From a checkpoint of a small transformer trained on Wikipedia.
Size: 15 layers, width 192, 2 heads of 96, MLP 384 ReGLU, vocabulary 1537, 5.9M parameters.
Training: 443M tokens, 9032 steps.
MLP neurons of a small language model. Each row is named by its layer, matrix (down: output weights) and neuron, and shows model dimensions 96-191. Each number is 500 + 25 x the weight over its row's rms, rounded and kept within 0 to 999. Numbers have three digits each. A neuron's up and down rows have the sign that makes its largest values positive.
After each neuron's rows, "fires before" lists the tokens most often just after its 100 highest values on Wikipedia text that the model never trained on.

L3.down166:523506437459500454523486476493500502499554480474497500516472514522492465483520465503489500507452510505509506464493498476546502486509506483481517425486483529560520491512546545541456507468497470488508513534491496527468513531490518479506539518472492512464465529513501519522501506530490493536
fires before: " |", ","

L4.down207:487499484530514511495478513514556451531503520533484512467554517494449495514456438471494477485486521492526482521493484477481483538533471506509521482495476532505475486469482526535492486456464518501501519487458488447473519486536488483479531484514510497445527530477508518501542501516493545506
fires before: "0", "6", "-", "1", "3", "5"

L4.down321:491498488531476487508498522496533491476498518507514517474504505513511543497492506515511491485466525504497429452507536489487488506503502472483512487553534520522520508489467520485511515489524504504539521494459499521508473489458511494470467479442435511526485496517467478552528491526497500489
fires before: "y", "d", "ern", ":", "el", "es"

L12.down213:508490475497548512497484450508519506484575466469491534496531495469516486486502496507488527491497497493495460506504464475467478526510486514484525486519467509474584496493502487535469460535514486508460527507481481534453495474457492469493524533499472473514498518517502515484529509481517490490
fires before: "al", "ia", "ic", "ou", "ian", "el"

L9.down313:505516470468521491463540495495522490556472496487506480494487499512522530482517514516570501481558487533440513505475521496486538455500448493429502497533508513524503543502522530515517518491501484490545490502475507474518515455466513528481504502483488493475511491496484481550491469542499492540
fires before: "h", "ec", "amp", "pl", "pr", "ist"

L8.down58:505498460500541502486500495498539473495529510467496512515493491540532501449498469488503518512531475505453514481464446482493475467517468492514503505519492480497475523459512532514506496481486526471474528510515565534511523441486480504539487499475479507485496509536491536470490491479477505476
fires before: "u", "ual", "ue", "ia", "at", "ian"

L7.down192:462507490501548490519503519515529520501449527497464446501491515516499480465457503504507509518473455482511504526474485491482507515482469476429504460529507482565488480500503498491496502500452518475505469471527525507502478507529511519494483509502483496502528490514448523535489497505490519509
fires before: " |", "'", ".", ",", "°", "th"

L7.down184:466480509499492495470547480501522529482473483474523536463514483519498511500529485502481493541471543476523525462497486490511540505501505512534474489525540478520557447535469516526469521510527496513557482466468504488502449524523460457447471462506522496504494521478501483458503474493497524496
fires before: "te", "ed", " on", "ment", "ow", " to"

L10.down35:520487462489498502510450450459515501556498491479477522540518484472493477481520515502481484497513494494504509509515504459524532501532529521452487482499475530509460540527552515505462489481502535491474529489493548481500475466508498551490489515520524507473479484498524474505445496504565507514
fires before: "om", "ck", "wn", "ok", "le", "at"

L4.down329:502507498489515521483503499503494500471522480486486479501445492564505493515520486507499500502496534499467511478505509521493505433517536538485495486492522482496516499494512518530491486534451459507499534461499544511451481470485432469529506464490520531528472485490527553551500516507557507508
fires before: "\n"

L9.down25:475435554496475527533558492536502500472516504509504477506479470520501460504486474454498492533520446474487487478497504538562500512470467529514522515508508463518492524535501482438526515504490461494481496499515487487475496554512554514502515505487478477440528488457501501514505480534479510484
fires before: "ess", "c", "ers", "ing", "ce", "ch"

L12.down112:480520485527525478517499482479454535502498536522465492487527520506509511480498508552480518520495472450526458541489502457514493519479530511502449489502506492526494547535501524525494502476493452511490502534504449473544552530487450477467525490504514511522488508462503492561519497530477515477
fires before: "id", "ing", "es", "ist", "en", "ed"

L12.down371:500543461445498527519535514447515507455502494502491489486477535460502520521504460497522483521486497490488528484517524460483485489453519492500554477503427525530489531494498508531511505494473481548539555516515493473500498499516503530466499510524548504490483485556500516493505470511502495502
fires before: "qu", "er", "ff", "ach", "ast", "lect"

L3.down95:485470480566499498530474472477507526506502470505504469563517522501520530463485537485479448500472494530491506522488518482514486473456514501517529488463541512475469486489513486502490482464494531483512459482510509540487499485504494516484531453512520477482530515482500471543517465474528494521
fires before: "ic", "iv", "ive", "s", "or", " been"

L8.down209:493508509510511502472498508478537539496468480484509489489496521503478509538502503487486490508495485452524502484526478507469497442478502496460532505517493471559490495483545527514479510466490514488491493568537541526507514474482549494446516484439456517531486479493523507503514528463502483558
fires before: " |", ",", " and", ".", "v", " ("

L7.down102:488484483487466494539515472482501515484438492507522475517461513470488467479532484490439536515489493499483516499479493503469460452477500482491527471520536534537493501564536541537424509514500557527498547461511539500459495482486489475503553521510538478501465527533473513482514496508521521493
fires before: ",", " |", " January", ":", " March", "–"

L12.down60:521516462492494519480502484523515525539494516525468505498511466504499501497445466497526466493506513470533481483498525511505540514509490514487473463465490495502528463519479521533474489496517539487512510481539489527477501492489468497466497513524512511494478480493502533457530480480559484475
fires before: "|", " |", "on"

L12.down214:459453505503493539479512495461480493525511513486476508534540524475498504500473464493533515551493467545523503498496504448468536510498509504481477488455506541472451520467498533518501495502495514507466477477519561496511469518482500486493488469503532501545515505503497503547463489527525493478
fires before: "ough", "om", "at", "ose", "ile", " b"

L12.down89:506497490509471504459481481484492438491508530485491541529503495530484479561515492472515493513438514518490499525536493503499473480457492484501533500484534503553497466471475528466479450485458533449546497517515550514498489478549475460497500515508510485510540527492505497515489494508485525543
fires before: "\n", ",", " of", " and", " who", "."

L10.down254:512500490524492488511503466471517516453517485474495424525487487486479517525540490462484508473500468496524491516514493488477507466471520525534525486530501449508479504498472509501480536531525490513512544543475505537545481463493512480460489495475453459510516488485523518498496517476479465518
fires before: "ia", "ian", " |", ",", " ("

L9.down142:501462537488486512491489428490462492500468487499471493507498497518519509521497534513523510517447508519505524511509498479480505471488530479531542490485453518473497479517498513530524527447477511487523485549530520494504464482505499502454534482530534486527492458530485491477507490535473532524
fires before: ",", "s", ".", ":", "7"

L7.down166:496502534527508474488534509471505529514497495519502505454481468545515557470472511464495513522488519453510527519490532471523459462535484480492500461498504503504482506503500481504510524467489555548554499502463515466449504499506520466433492503500493514525512504526481497501480455475481478503
fires before: "ern", "d", "el", " /", "mer"

L12.down10:496472446505500488508504442513448501536470531516490507488498550494521508470519490472510462511480501521479439472518506504500447508475436468476507493542474553498507502554495489511520486504511457482457538488499524518537499492532520503486476503484524514510453498515518485510517473488473526561
fires before: "8", "9", "2", "4", "7", "3"

L10.down164:512471494537494470499539472495486518534479468481475501498476505495518492426493519529495546528524486499474511463510526504499522503487520516481455495488519483503438490524523485454514508496472520460520516527535477491482518486548488500472546516488496504533541487513494424517494521492494520538
fires before: "ear", "ist", "oci", "ign", "um", "ult"

L4.down382:540516490481487493537520509545503537502481474493528511491494509522501516494505484500498488466522509519484503538545491500498497463510532473473489475497482528483531503528493482479464492555533473528487499515511546455545493478480478492537509472483450506486512471497480550499499479448525529520
fires before: "\n", "p", "ac"

L4.down53:463518504548485498502524479495485510501478514535486526524422501497521492469472523511488486503516494475451480458522485539464508490504527532488419500481460497508499484495481507488532535544475503514488543513534490491502527478566494493461452486533540499499489501534507508505509527497513506515
fires before: "ear", "ult", "erv", "id", "ul", "ident"

L10.down18:521508486476499543484516477449537492459473502469495476553498493497507477496516483489500476499475515481491534507540486508504503472528456519480521469505515457498509481485560537487505536478479515507484501515482512477578531500481503475525487503466514461531466522513518525484542471517450500496
fires before: ",", " of", " who", ".", " and", "\n"

L4.down17:502509490535485546462485499428497514471502498515515465496515474514520456526491496487513465540498490478515493495510546507457479489461469526461475504529527524502498515518533478521523488505468585477502489499467460541526499487493484524498554486483491466473535506487497484503507486527441497468
fires before: "t", "as", "ic", " |", " F"

L8.down42:537444464479477541523535486503524476471532532529505508500502511485528547493483535472537487536526525526473486504457498483456540507478510488504452499495544498475462486496518547455507502495480497486521499456537505507504493501534527484523527503511508507451522484490447498466519488517502525454
fires before: ",", "t", "c", "ing", "an", "son"

L10.down183:459560500483460479516525502451529521459489505485500486526499515529502475503513500488464498537475501500473494511469436478513491500444502548487500529475469507520547477499493514520496470489458503495508518521475517483552505498523455463500503481516507490475484486504489503500496515494525524485
fires before: " |", "ial", "el", "te", "ment"

L3.down45:519518500513509528527501496457496451497546516532502490553475488498536523477513491586493459458502495499534455479452507489507511572500546545506526486500491491499505498502506498506492514497488492454498467493472483515494521538459480485486527506506528488488502504507522471520496493520504480538
fires before: " of", " as", "ic", "s", "icip", "n"

L9.down4:573481505475540495517494479477468532443490518461488529478500507480544468516506493526469490500510484491524506476488480493516487471527494505497492467526521511514493481530534439468500486519468508523466472501477508476504494510466533552473491497488475507526500525498502493511560457482460536543
fires before: "\n", "|", "|---|---|---|---", " |", "-"

L3.down309:483507493464487487461528506479474503493526492515491468490494530518494554496520496504526481486492498527473526528514501524487551500504468544479503475507473520447514492504546537501496504505493491499475521535471497503527489520482491510527547552461467544518478450513505520477467430495499513523
fires before: "pr", "pl", "man", "h", "ec", "amp"

L3.down57:505569547525484520498488532446480459496474474501549506511493478494531485484498505500497493527501512507492493490517517514467515541539523502523526499495493533511498478515536509493473487531514471481521450479483483498505543501517476496517470511474510497495461483485480488509433514520485503491
fires before: "b", "ath", "v", "g", "ep"

L6.down190:491537525488487498457532503489477527474514499501562459414503498529479469500469464465549504480483494500464523482514485494542496516505491490528523489482494537500441521504570498467494523492497513499496468492467490497509517486496525494495491492506456531505515502509484499506480515493497460502
fires before: "ath", "f", "b", "ep", "v", "g"

L7.down248:507520502524512500489513506509488508475526457523482489490518505470512471493536516501512491496501535543490471536488493481533481452530510530492515525520476438497500493522502483461502480526519524503515466495448524482538480472489503506524501519528447499484500497471486539539507496441535464507
fires before: "er", "or", "ing", "ed", ":", "ment"

L9.down2:506533510479539516528471463501515521482474496504478502502499529455522522493480501481498470493438480495515517486505522494483510507509453502537501514509514502510502479472477487488508526475473483473488486540510528502520517549503521509506524480471514507523547482528508511512499498477502518490
fires before: ".", " of", "h", "yl"

L10.down85:500486475475503480505527512507490505484500434494516510494427497460486480505486495532485500496460544544505498542505541566461476468462521520491525509479511499509513512498534513544502505479473505525510497531497503459535504501474491498496496523471449490517478485553499517512529509479498489508
fires before: ",", ".", " to", " of"

L8.down315:471491498532520487488521450489566458484491473468528530491521505465476473507470501468464502502472507505527474498473527464483465439495511511510523498485534502505534488516471489547461515501506474516474537518550531520495509452497527467500514489475521470487496513508511507481531537466462523507
fires before: " |", ":", ","

L7.down99:529464478457516522470539460456482528506500523483474448479494502521515554513478534523525491523505456505510522495510493464517486482502486530507474512507453499481487527542506539473509534473494538505490495532520459490448531525499494524477515529524496513468508479484508487526479519521504505504
fires before: "ist", "erv", "id", "oci", "um", "emb"

L3.down377:524517468489479509496468512479507495473513490486534459506545469514512470501538495546499463499506512555503494544489541497499481457486508526477473499555515468490518472535483507498503495541477474520518530482482520492504492471462532483485521508492488467462510502478517480466499514513488485479
fires before: "er", "ed", "ing", "ten", "ic"

L10.down246:479516505493464486530468456493500503487490492461490453513520485519507510476471471506490516487472506491514466499459503494460504532475466492503527469456521517491479471493457522530475527527517492527504499496514479496489508470485493496503517537487472486474514521488450526495479512477513486497
fires before: "\n", "|", " ", "om", "|---|---|---|---", "an"

L6.down200:516487503486439501512490469464546464454447484485514502501505498463483475458521532495457503485529501519493456471500500491525493503526514506491500497519540514526510499474508509508489487497505489508531537489529525516487495462507521454519495526503500459481498505510513510520519501445530481478
fires before: "ro", "way", "ed", "c", "ure", "ing"

L12.down306:512520493478491473509462543494518480535530499520513474498470512518533470510486496514529483485496473491523499490475520484517501464499428443498488464523490516462526540507448532536467517496479551474479511514507543480458506501464481503480496457542496504538490472488530520482500477490580515512
fires before: "\n", " "

L6.down171:537527488521494521504487528497493506586477532511506497483524523483467474477481479508461472487456541498477477508491496490491481510540518481493523469497532511478517491458441449553473463494522501498508553458505525499469479494492537482469477491485536508488523502469510510483510512493470519511
fires before: "0", "1", "6", "4", "7", "al"

L4.down189:548455504482541529521499475474502525507505515503490478474452492451498441582490505507502507510493510486467461469485503487495508499533528453533461462513479490463485506531474517499513524541469493532484483486536518500514500514468568538529490474489538467499486500485471468512523469518512466514
fires before: " |", " the"